config = dict(
    n_layer=8,
    d_model=832,
    n_head=13,
    n_kv_head=13,
    head_dim=64,
    d_mlp=3328,
    vocab_size=50257,
    activation='swiglu',
    norm='rmsnorm',
    norm_place='pre',
    norm_eps=1e-06,
    positions='rope',
    rope_base=10000.0,
    rope_fraction=1.0,
    qk_norm=False,
    attn_scale=0.125,
    bias='none',
    tie_embeddings=False,
    parallel_block=False,
    init='orth',
    init_std_qkv=0.0297,
    init_std_o=0.0,
    init_std_up=0.0297,
    init_std_down=0.0,
    optimizer='adamw',
    lr=0.000494,
    lr_mult_qkv=0.4,
    lr_mult_o=1.25,
    beta1=0.9,
    beta2=0.95,
    lr_head=0.00576,
    grad_clip=1.0,
    warmup_steps=490,
    schedule='wsd',
    decay_fraction=0.921,
    decay_shape='linear',
    final_lr_fraction=0.0,
    batch_tokens=131072,
    seq_len=768,
    doc_mask=True,
    train_tokens=1267000000,
    steps=9667,
    dataset='wikipedia_en',
)
MLP neurons of a small language model. Each row is named by its layer, matrix (gate and up: input weights) and neuron, and shows model dimensions 384-511. Each number is 128 + 32 x the weight over its row's rms, rounded and kept within 0 to 255. Numbers have three digits each. A neuron's up and down rows have the sign that makes its largest values positive.
After each neuron's rows, "fires after" lists the tokens most often just before its 100 highest values on Wikipedia text that the model never trained on.

L4.gate541:073120135132132141131167118109137136133182135124141133092072144156134111160190176164125151144140090088158145109111136162195049165095116124106086153152110119148163122113093119148122128101124093076146174148115144120134158106121125149140123153161115172060126114111181122157136112134119162089179196073121126159127081063105182124094137115128105132213145103143165161147145206143168166105132
L4.up541:103093067160107093064096075098134117109178110126108118086148163119134144083115170043156130137120148147152066123145121116140131137120120159134163127147101128094118069123159164093147078146107077097114087135164137138122166134152122145139105169103167114056086064086120161138119182110114169151107119174102121128135105139141120094137093085104157138140124121149100102166133103180126151137128
fires after: " was", " were", " is", " be", " first", " not"

L4.gate197:115129133096122116184139085147127107168129083102119180089186145145089057197155173074121125152152081139093144107124126115119122116164081180117169133127158131140191094124140134102111128194134092077097133138125114089137159121159138121143130140116139120161102139112127080137144125182082120180157116119104119157122100132145159147136182148150136099099137128162128134096091138099125155046086
L4.up197:039108104147143151152195161125133114141129139177104105134130157126158151182170132104164144117138106154169132135073141167179092162135103134123118096121165093142147143123194158120158087156090040178134188128122139188160112098135072117156114171081165097138115118170084148080142139118110107145068123144214139121164114137140124159140173176078131081167173064128216113119135192107124154072118
fires after: "\n", "==", "===", " =="

L4.gate1426:121157117044163117170205090088112112156125113090078160102118136125116093098136155167112073146081162150158148181107093042199134158139089100195163178042118094140098145163126136170055114112110144154140162068125105178147149107149146123091103164165144137088144134084108140125130155065105053126098148107200151100138124156205100162097159157132114110161114153139143153114082153102126171120085
L4.up1426:112191180102176126128164154150122114115147158080170184047154097107140160124120128145097146134154122136121128139146155060139140144126141117180116155118118153103135165096110127106115146090161156122020113099137072175114146113160117183123123134125107122102157118114117143099081126080138073100102138158128142099168124164155139124137108121141155125151193201133114171099141119113137124136141
fires after: " 0", " 1", " 2", ")", " 5"

L4.gate3235:142134189102108077115160118101174119065075184135102135085121154069081115107103153193143154105085100151142050139170148152125139179124099142133174186169178098089151111110074148157161078109082127146122178168126106122120081120146128081169041093073139146145159126166147133126117143170130099098118154144111123100167113136180126171172128069116124163085176107123116158131111174131165153118141
L4.up3235:117125136158083135138148131153152104125087080122102161139184166087110094141134118118098105111093136142072133169191106084085148137062129117093147103142152199069159087071187133130138128127118149177106189096134135101127130151131120131139120153120134119148100144172099129125156075106111138123162113128140097097099176122114105145131126137080206161137079110153057106102144124143088163127092
fires after: "\n", ";", " ", ",", " |", " 2"

L4.gate1250:089141126145125122139168068205080161101102104157127184109057183156155116136140080175185061106104054142126129159078109142124153147199116116148109129090152140097095110131124151069190116111092086122137132096108117121155158116134124138117058055150101153096135140108155141127135095102123136075157035120096118134121149111145064127113131119146127174126144095149157165137093161131163208117159
L4.up1250:121194117123106102141161106144112145124171093140148113109113132167090086159154144157116098124156118130145140116090126154108113097146077121118126086098139085156143046150120135089122076142158131159150112055117145211077144182144153155173129154123145162132130118127139168059115120121123127163140134128127196045092103157142159090135114123123123114081135137155124145114081144168165178167122
fires after: " |", " a", " the", ";", "|", "\n"

L4.gate1367:112162075134129098096138141103158151135082134111152172089182135131184068114128098118108127156114128151115117091148113100157135181091151119187138175104108146122131088123152143165105122152107097072103188100145134112154147108109139073148149098153129100092114152132159137089108103145137072098101100133179058085154062132114122153123136129147073066132158159126162106092159112122144108135098
L4.up1367:101122184127132132131165122135160171081090146100093130081103204135166118071176132152117051183118159124099116141135109118161133140158166112142176152088086153197156134156144035099126189122139153057101114108163170111117082151089119139120044135104075175126071152099175088080154116095106130164198149105135138073160118189102170062132104128117076186103170170089130169102140082146173174128128
fires after: " ", " 1", " 2", "%", " 4"

L4.gate1540:181118146094168096188100182158172132076151135146107092078124149132091103178188094107144082055119094169115146088151142090135156136156122130149116132140121171121145097129098099092093098156116106143094116078095085161127139099139146096136083150127123108125166133163127024107114069115147069146110149090124136157141106137224100205134103095162128110161155147128098081132115170088144118066114
L4.up1540:152151116195130123121133110126108121176124145149131141110124162161090157108125121109133125123101174161075131123119096090134125149199096140073146104114151117173112092139136131141100146216140124171114125177160176107131129152159170193153153109115145136140157101110145158122118170160139111075169157133139135110126136170126155083116126141118161077091134099124161170151164156153044108100163
fires after: "\n", "===", " ===", "=="

L4.gate854:084124209099102105161101168116143110110173169073115079123071115098129134156052137184175103175083148140174136140153100150108121101173098176132204142132080136106065152079109117107147077161123107130112146141103218197120123082109103087179141140125130153167144161098123095165162137186201156093159143110138139137118122146181104072131093071112120141114116084171142141073152160098130104114077
L4.up854:120162137121091119155173116105130166108102130063142078159149127132123082113137153060054132119178122155151153160128137106088108129077146021109106142138135084166129091065119121129175146099178085101125186148143156115100106112076114104140084113107137130176138141112096102164131084133084079089180149083109110135124129148186113162173117139124122138136169137070146142138100171118179088107118
fires after: " |", " ", ";"

L4.gate2502:100111165095139133142121145136151067101099124114101119071064095053140063092166088121128155139115142145158177132111160099147218147090144129112127107110141137095103135074173191180152123151109099171111149134093147139120137176112150115093156137085188096097159173100115123141231079106108159059092169075147158123135101065136120160061137149125134148150122064119119149142087118129098143074153
L4.up2502:061067112109110091115140155194183125136053112180179114079064090088120122093212087161088096130111137132099139145099135114122105164097129132133142153125152154103086166116077176163166128162128105073119124123092145123144094117150124143088182172092145156116152186104148128204189126178171104122139142073094132143092090096158092128104137091146116118197105094097075121114128170115120150126099
fires after: " was", " were", ","

L4.gate1036:042125125107065124137154097134189198151165123163077123081061176090166136101075139085205169105117158136164121149137155146146110124124084108203165178113114184111109131094155203113161060135076155159160160190129128193121125132108121140145109130118168172100092151090107049156105131157136121129082168101117095172116109087145106129134116080128126107097110073083094168140123155143154142113114
L4.up1036:100118154130120161087139060139142136118152124122174051134028094070188133129137094086176130116140136116152126145124164151134128163112097124162183154118130136117073147067115154110170160152114128183106171155131109162098152183140146191176103162107157156120102148122120095181105170102163190150051156132121141082074083100128173141109158078169157159088098170125091129089062095144193127148088
fires after: " was", " be", " were", " been", " is", " being"

L4.gate90:078159141134125166144112108110140130121141162123105101107108098106124122166068116165091183017111133128129085110155142186130173128117119114173066149134076112160065178091141117146140234155079091076133105086104152187064106074114153121081084083127135117110198148103079137158193082158167091088187142090140083126142086121080106112196101154207164142176111171159081127147159131109098163089126
L4.up90:162060057147108058139064161139143097114129106170096107158116169139126112144166161079172125158117085124091139091110076197083172200141134118099083112133133110111132116163116149080116085123171146154116129101108148149120142111115092113165151143110113149173120136107147128129113123092168143174154109122091150132110102125160107081096142124146118007138119179157170170113184145196088195083150
fires after: "\n", " life", "Early", "-", " March"

L4.gate2305:061218214115153064169079117136112088136153084096166126135066150119066147196134113100145086144131115110112130155138150149124106064157093094109092153121115187140107081172154090156090093173124130119116059101067131116164145115086090150105142136103167191154115122084080131127123144111106145078130133130124151097154088161117155111130122126130100115121133155125126161097129105131119152147163
L4.up2305:075104141149076162115098099153112187142199148120118124154104186085130157132146169123138077118121154104121109083161123138099185135106137133141152128125143133105146127106128126112071144151164114110104183146108107107087093136028055178124093052160127171129088137114128120129172139084166126149096131142135157158127151137140144148093104111151167169132113199155093098138092128131121062156150
fires after: " the", "'s", " The", " his"

L4.gate2911:110136140081145121155104127156132134126171134110072122109083131137119103137092124181152135085119089157139084108130143147122150115137098099101198176090205104146128105085083096112211154123125148113155138062161153115159110121156169133131071105134069152151150137074115177167120107157167168047117152135143077109138109122104144117112085100055122094129088145199104089125125171107081121110107
L4.up2911:154131095141128141191107118122143138109130085145129126151082093175081127164127145110138178148165146112131087098108126125145119109105102146062132078116222100135092121138073168131158128086105072137110147129162193138154155134128165116064127165137080170124129155133129118179112171147059162149174180143124112142098116148100103127143133159153127159160104164139101129120151169231126111179162
fires after: " |", ";", "_\\", " households"

L4.gate836:078095191100125134147083120153144144077141126170144129079171106108147116181141110182148128124139136150251117165130129134157168152105105144120110093181167100095092103094145106109172122137137131169143104165111162197065199110134172156115065170143072102186116142142110106138187124163120122091122121189072108118119147127104174070151095109182177154135113150089092122067071107094149098093112
L4.up836:115127125118181163147135102088185129132131144091122150136126152064137154104159140110126104148159157098133165184142163102143212135126130096096139129120110126127084187078138086123138106199111183153150105130141173095142129129156166118143149148180132087153114092119062094143116083187126180086108114133140145109090138093119143112109140146121118195154153145140094084164140124108065161055113
fires after: " was", " is", " be", " were", " n"

L4.gate1017:094147165133093170121105150108110121143184207192126133121117107110060098073136108146166105127115114115130130105172137159145135131198135094127103120159179086170172084134094065120148172178091104129102081170135090092104139186074130139094151163102148079168143186103031118145113133084125127064108148121101148101164091149126151131108129087101142143163106120103093131090135091156172084133143
L4.up1017:114154153114142135154173138103134117139174091196141170121106134137089135097157132121121112153080160142149157100147117138114122144142118108074143069145124155097184143169105132093100150154085144073106183175098137120103198160106093157091110172137124156117130188125124123132126090094126115071143109107174111148146106160110130081136130208112137098100123139096125155159123147155167119104107
fires after: " his", "'s", " her", " its", " their"

L4.gate1335:024150124108167080141077137139108102214132089142166183099094091131101128127091105128164090061088085093157116178100083148139126190140090102114143115111083070104154135106114119141128076173120092160099108134098119255121165093126166146114171156162146112099159079076126102121104135067159108114078116128103102108104118108138101141126140115118133095138151103122090132129088164121117159113153
L4.up1335:123132146129178108149139138116120137115147025126118130084138096137165135109187099152137125093110143106052124153097134161130119136163093121096135114157168087120121101174182113138128208152110136153153091177132098120093140150116152147142108108118100165129157110117135132067138141140142156104137110066117164060133120138096108119123122104136144043127173108178109146063076126121172109188166
fires after: " a", " is", " was", "A", " an"

L4.gate3095:181109133086069142103157116192083096123179175117121143132115102052081078155118141115109151101124172178135114132130145159125106150150143074185109094151106120055168115143116211115143074109076098142116034070167162162061167148165150141169154066112094129090146154163088137143165133065129131104049140091117082140107094121153100138105094105198104111086141120133125107143149121119168145149124
L4.up3095:128140159169118124125144122100076134114195054111162076081150173169135113075175076144114097118138148110123096143168161138149146093145148104094065018142137087170137135114176102115111156144140171110113154147113146121137142205100101096120109189174052127075151130151153154159181113109096129105173161116110126123158102175134147140102129167108091159127091123089130131127134192180162123119126
fires after: "\n"

L4.gate1597:144142178123130187136155113170118137120119145150141157138148103124144124113153152111119081132174148149085114116091106152123070097149105144117124211158161158077081189142131181108107146090082113143088100108128143093114125138167118121198126165147136161076167093147171104098099100108114101107174193080086127069170077093101142118180135060152124141164139130086161148127094158062175164130130
L4.up1597:105075144167149122134140152140125160075172094143151096113121148114114106128145072145116143070135125118170126146132140132072144116135165125158071233135143174105154126129103169165134130121066144091138076100116163074146107123148098238120136149165113177139164105145125121081101095112085147091125111093107102135102108129145089130189097077149116102197078110068139134190147121118151119072149
fires after: " ", " (", " |", " Time", "37"

L4.gate906:103104135120126093144103170163152184121123111128094066111174126072157159071133097151067166135096214178137160144160114120153162169116129080161044167141084170072103099152125186072164154148079084113142116100194082072083174132142073126162181083117126087159173186153112113183098128133155081094153158112128116125189083102176102138064168151152078145150140098107157127135160131098101088130120
L4.up906:109091139082138148143139143153167209137030060120161081098155162160111145066156115160140094126097096151130117137137184139150155174143177108085111071119101092163145104148182119076102107137148147155161109140121176149089087101080076196132119108130150132125095117133121199158097143140147071157152177097141178111139146152100149109141139139153133067117140118150159170199136189125111122144130
fires after: "\n", " (", ","

L4.gate2671:112103134097131121154113118105133114118168143122143094109102068133086100135111117132119127171104104128094168148078101187093096149127128078085091083105156114142168111151110112130092096106118134127174132170063113130106124139060115155106084139124095126100166142103112088193122092115140102193164087128059186102125119137073175119105119181106110113111118150153130108168083155132036138126113
L4.up2671:104134106124177113120156121113118127112170110180104122129172138135093138197120138098165089145141169153168145087111204165101111146140140139089082139191125118075135201171124198158133141138122110134076084116156089161103096153043126150116150088178140148070180138144140132162152138136125102108126134111099146175151120157177146082137083166127166123110119062135132105158096123132117141119135
fires after: " the", "==", " =="

L4.gate361:084093154113083096175165095132142201096102131066109161138135132100149130096129112102140077109153159145119158169162124104164154104131095123115168117128195092142126159116103063148121085194155105130143134139079116179116100160054103123086092099101095093074180139168152171084101077162115176088128153206107110153106103133163138196097151097097104131141106117107124135140141145125133133147134
L4.up361:109171181103137192142153100157095170073168121123169133135147147077115127158129135146138141151085138147120083086103106058120115166131125131118101112124160092067184062116123107120179113113135156140089078096134130122156123175163133187144113111120135146160137118083107171111205126149172069105150098107157188113099078142133153152156129124080153150102138114188095192135145163155119156120134
fires after: " |", ";", "\n"